From a checkpoint of a small transformer trained on Wikipedia: width 384.
MLP neurons of a small language model. Each row is named by its layer, matrix (up: input weights) and neuron, and shows model dimensions 144-239. Each number is 128 + 24 x the weight over its row's rms, rounded and kept within 0 to 255. Numbers have three digits each.
A block is one neuron, or neurons of one layer that tend to fire together. After each block is what it responds to, as a language model described it from the Wikipedia text at the highest values.

L9.up121:097080110123143143138125118112104124094115091142136104107075145132138151173092165099100082105119128105161122147134069125138141099122120093126139099082144103061168136137168125150134114138099118092098138098156150098156151108084116097121127147147137117124148090113159143133133108133120133135
L9.up377:133112115126113111104180109110169141141095135104117154133130155087114159176115126105105133132150129134166162114138131137193126093130136099142116116121103114133103149125136162111156118119116160099112139161139111088121103124153104101140121132128154134156114153124095122142119110148138069118
L9.up477:079080114138124092122122076108134104120154114142126171134139106130101143141147076117135136145132131130095115135145126179128121101173162108127143168182107113126100122089173079103121167151129120132106155154111136129130087164121109116075084132125129120104166170106102101150162164133102138112
L9.up503:138166102151132152131112061147116110118139157074132096164096143143114119111104054117125127124120115113163113128160109130123120136116101152110125142143137121129124124106095118108122112100130132108132190171150148106125156165150118117125127128093106164124125100078118159152122128140119143189
L9.up876:157140090134138102159150151132149145131105147124114140102113122106139104111114114095113137092147155107107087107156119174088155145143143150167125165139121138154100148114092137115134107120105153189161140138089098138150182168146123139118115104108141113148123116106142115119139110136145108151
L9.up941:147112145097137115140108131117134123079099173146101129135132115136153128155111108154128164115141203119153134160095125097145096108168092104127136136081180099102104132101112121148154133149119153132143133114186089126137173146118118170121133124093093125112126171126096120104099129114145075146
L9.up1276:131097088091124151136152143109144149129153135146151142113131131145128159189162175152118103151106128112148117134170106144139134135118086122107127105117118164143125141138168117194144126123125137108142103154150158116126095103131121132137158083140149110163101147158125156144105132158153135172
L9.up1309:165145068129107127122083070100126135124084150146118126208117114126116138119077143094106126126110114130143129183098146137136099144161134138127122133154139096126106130145114115115107137115128169142119088137132150139133156162130133150132090122144147132140136079046080123115165108110126098163
L9.up1397:150103079139148175094151123124134151111102136105130120163123135147119099090161144146154120124118136079151142149130106190103104176146122159121126129111098161140095139129140144141178137161148142119121144128163124145122123124143118079130123087169134126092115144171115133126150145107104132114
L9.up1415:134102138125136081109114075074103118108101122153099099077116134087141158095107117152128151143155111121125101094116101125150102139110119115155112115150093167120147113120124107113128113114155144131113134137144154104121137097144119111134130124133120122143139142122118139176095135140124111115
L9.up1536:134122163152133127112116134132094119118179161125118112150111160160123139121138125127134154149158112127084110126112135136136154093127123103169154134104132157152102104102117104114104120108145143136161134143158144128134117131080122169139138098108054121151146121167115098099095131129098132124
L9.up1696:105124141142138147174129132126142119125107149132111089126098127116136135121111100083130099118108111136193115119078121141105108148142093143134126102106135155089129153093151144108121141152114159149137129110131109142124131122136114151107112164164125202154084091168140087172073104132129106121
L9.up1701:145175102102141157145064111114136143128094141100117137163108138169120115102160122114153121104104137088142146118138112134104099131145110139119101126115138109132154161118114135128145102141112089128095167138179129109118128161142098124123183111072107144077126114152130104143136115147152132150
L9.up1705:146129127155144101138064103124135166126123134110138141144132120142092135184114130122097116097143118106115117174138146117108155127152126090145115141140155134119141125117139157083101130125099130127081132108157164098140147134126174123119099121117133142091125130160110142162124098093118117120
L9.up1739:135109179139141128148149132107155113103145108113126119147158177159143125105141125100124157129138107130138132170133124117112119124136140094087077153089098101122122101089156148126126107102102135083108164108127106113062126160085112163136127109123098086107093121133107134137091111154112123100
L9.up1760:115107112126170096110102132130146103150139105102098159148122123126123162173145145114091127133090110117156160155114125127120100117105090149093104138146123156132150133103111136106113149117119133130124145152130147140129154107139135098138124104154124140150168102141142126142122140184136107102
Responds to: Clause-interrupting commas

L16.up1057:127160140066159112126097103149056092161106153127165140143148141093116162108132102141090115143132149123149127129123138100162148123095128114116118137133098097146114172096110144089141118172100149144133116156123116105141118096109147111151151112143072135115123124128135126104131151122155137181
L16.up1073:098124174110161125134101113112116121158110159143114129138159122096121121151118104117130154201098133118117102165105076123147129128110094150137107106128150142127139120152168167122113145120104142169152148100122089092116140111113101149113110138163125107102157107154105122080110124153118116092
L16.up1374:125146122146132145118111102152153105108135155144171134129099080117122121164163113094096166155167111160110061112154111137142133170151140155125142142125127148111136135116120124091127142106145116107149117144123122137138178091114116128154151087123127115175156116110158080138110120096157133121
L16.up1584:121122139143118104125163123173118086157144120123165143114125149079133148114148115134114094148159144144150140106121089126140099147087131164126140155110140136144111130186135174112131131093101134127154164149111109114126120138129139102152135130116120097090127121140126120125089139141137118155
Responds to: Pre-participle auxiliaries and adverbs

L4.up293:150145122138135150116151100106126151078144125083134122150132109100115160133153146166152156104148153122105144144108163167158139136101119157151120118114122138113122158075148118128112116139128118107099147111120100093111125151106168104139113085123117125119146141121113075095130121083157133112
Responds to: Clause-ending commas

L9.up1:136162139108114120125071126125100090087138154123116115111129088110132131135156122138122133122162118181119161173142118147121132140112149176110171166125114125143127112104136167152158183161137099154135083161130170150093104115133151142122146162131129150145148134129161171111072107126114134090
L9.up239:132133156188108140191091095129055115156109172126119122122140159155150144176122135101144112084132140122126112102157105106130106135176108142147136162107097117104159136126123122133106122103122151093102120142138125148107121101178152139124100137094113111121109122137082120100156197114111141121
L9.up392:083144117115118079116120135119117072119100105114143136145098127132106143089083146098151087129138132113140181129140149157108105159127145133141119081180112139139138151136142177151157165132115120159172129157136152170110165184112158112110090092126101108115127137134141132104154166092118134109
L9.up695:088147152110122129116168117118136108134110150113168100119134150133117110100111150144155192097125115165134103094111098113119093162092153125093082121128100117103123139155147115082160145106127124107127174111125126146105123108163136134121165160109107103148068183094137107121124137141158156153
L9.up710:115142095136094097121112140176116105142148158094117081074132131150155133114096117082089115139121114179158131153130136142118151127140179128142098138084149124088143125110120118119157141094171118103111145113162151130151111123088106160151102109113126120104137080133112148124077170120098174150
L9.up860:155112131139082106100083119176108116104090112163113192140121136154088167139090116096145135157138144134098098110150119112131113147134088111129059098147101075152135133146151117159101141152119097137113134136080143147119164090088116125129159119125118185161137121098109106103110167117117132141
L9.up880:079123143111103161103097130122108135106095126111118115098106162171120115159115131103113134116150138164117116114198142101100057124151188132170168141131145100177202130151165096128116124133151155123110153137143131099133102124145124122171117158165141097106100115107143115149095143142132129120
L9.up901:082104133154116106148111169115117107116135139078149135157109099170152153086145121132145133146109130149178190105133142149144096151102128106092119134157060111113136108135154108159104140158118133141108139150096119112085107120099130172073170085133113081122146104144146150152134142110113142142
L9.up905:115139170122152116127126094139130159106136155133088088095147152129149152112117142122091126126148077136140100187161104150148132102143156143114142144099117102127134143082120098104132161101144111085087188163159125063092136125129149139131100126133157113151108107147149105162097157168118152149
L9.up989:133114117158120092124162163156137159131152069155077111099105089145132147112152124156131139156131130185153147091147120137125111133151144142109140127144107100130102125116125100092097145094124114121111145129154129170079114113117143065096149131122184134119154116177141129158137107140094096112
L9.up1158:089156136110114135105119133139126139140152123113108114116127104142055149156115099110169117141113135128147101103099080168140142167118155131102173107105096088135146146143151092099162164125150143137092140076168130129116149113154124128083071096181130143106109118092129124108111109154126135092
L9.up1349:154123142121108150102111129133095134131108150148063143124149157151137146115098165121136116108134098164132055145150106099108143157168122131133118100075113078109126134112132114123106169113190167125112145129142114150108129126139138115139118126142112137132125092128130154110124120124108105150
L9.up1408:130124115142080172161179139128131081130149095090099152128159104159111099126100093141125113134114135163154140130145133119123148095109177142119114122110124116131135127130090160148170122140144143158080106187102112103125116099121112105102138137163169108160155140161129141100137148113113089191
L9.up1470:105104126115104130104155130151164052154132151113071145122121159166139126121145116101105151089136143142125157125153146152107124140103158141123110141157131141102178145105158119151111108117139067089144172151128107158125108119172119126138128097091140119094148129101105100093148142153130095143
L9.up1509:093074146132120077142116079132085117092124135149139129093124163149107126184126110165150119114131124153159112093114126135149088153143090123123080189110165116148097134118140104128105098120161116080133145148146100111122079098170160124115130114133147065121130150139100136140097138113150101171
L9.up1900:114100093149100133147142125131132134137127143150106108099123105118111136172145125109145132101121122146143133141101124118083132128167135122140163092162111167150136132103144136122086130081098138141171115095114136102155087165151118130138140103168124132114173119124168095173117159105110136183
Responds to: Degree and quantity modifiers

L4.up966:103132171152121163115152140168109103121139126155137138157121097141090141102081156132091127153160122169138123135138179137127122139193123096145161113055149059109125160140138142106126121162094111139127130142116158096106081097138157131129148083116156111082123116146103129128077127139126119099
Responds to: Adjective-ending suffixes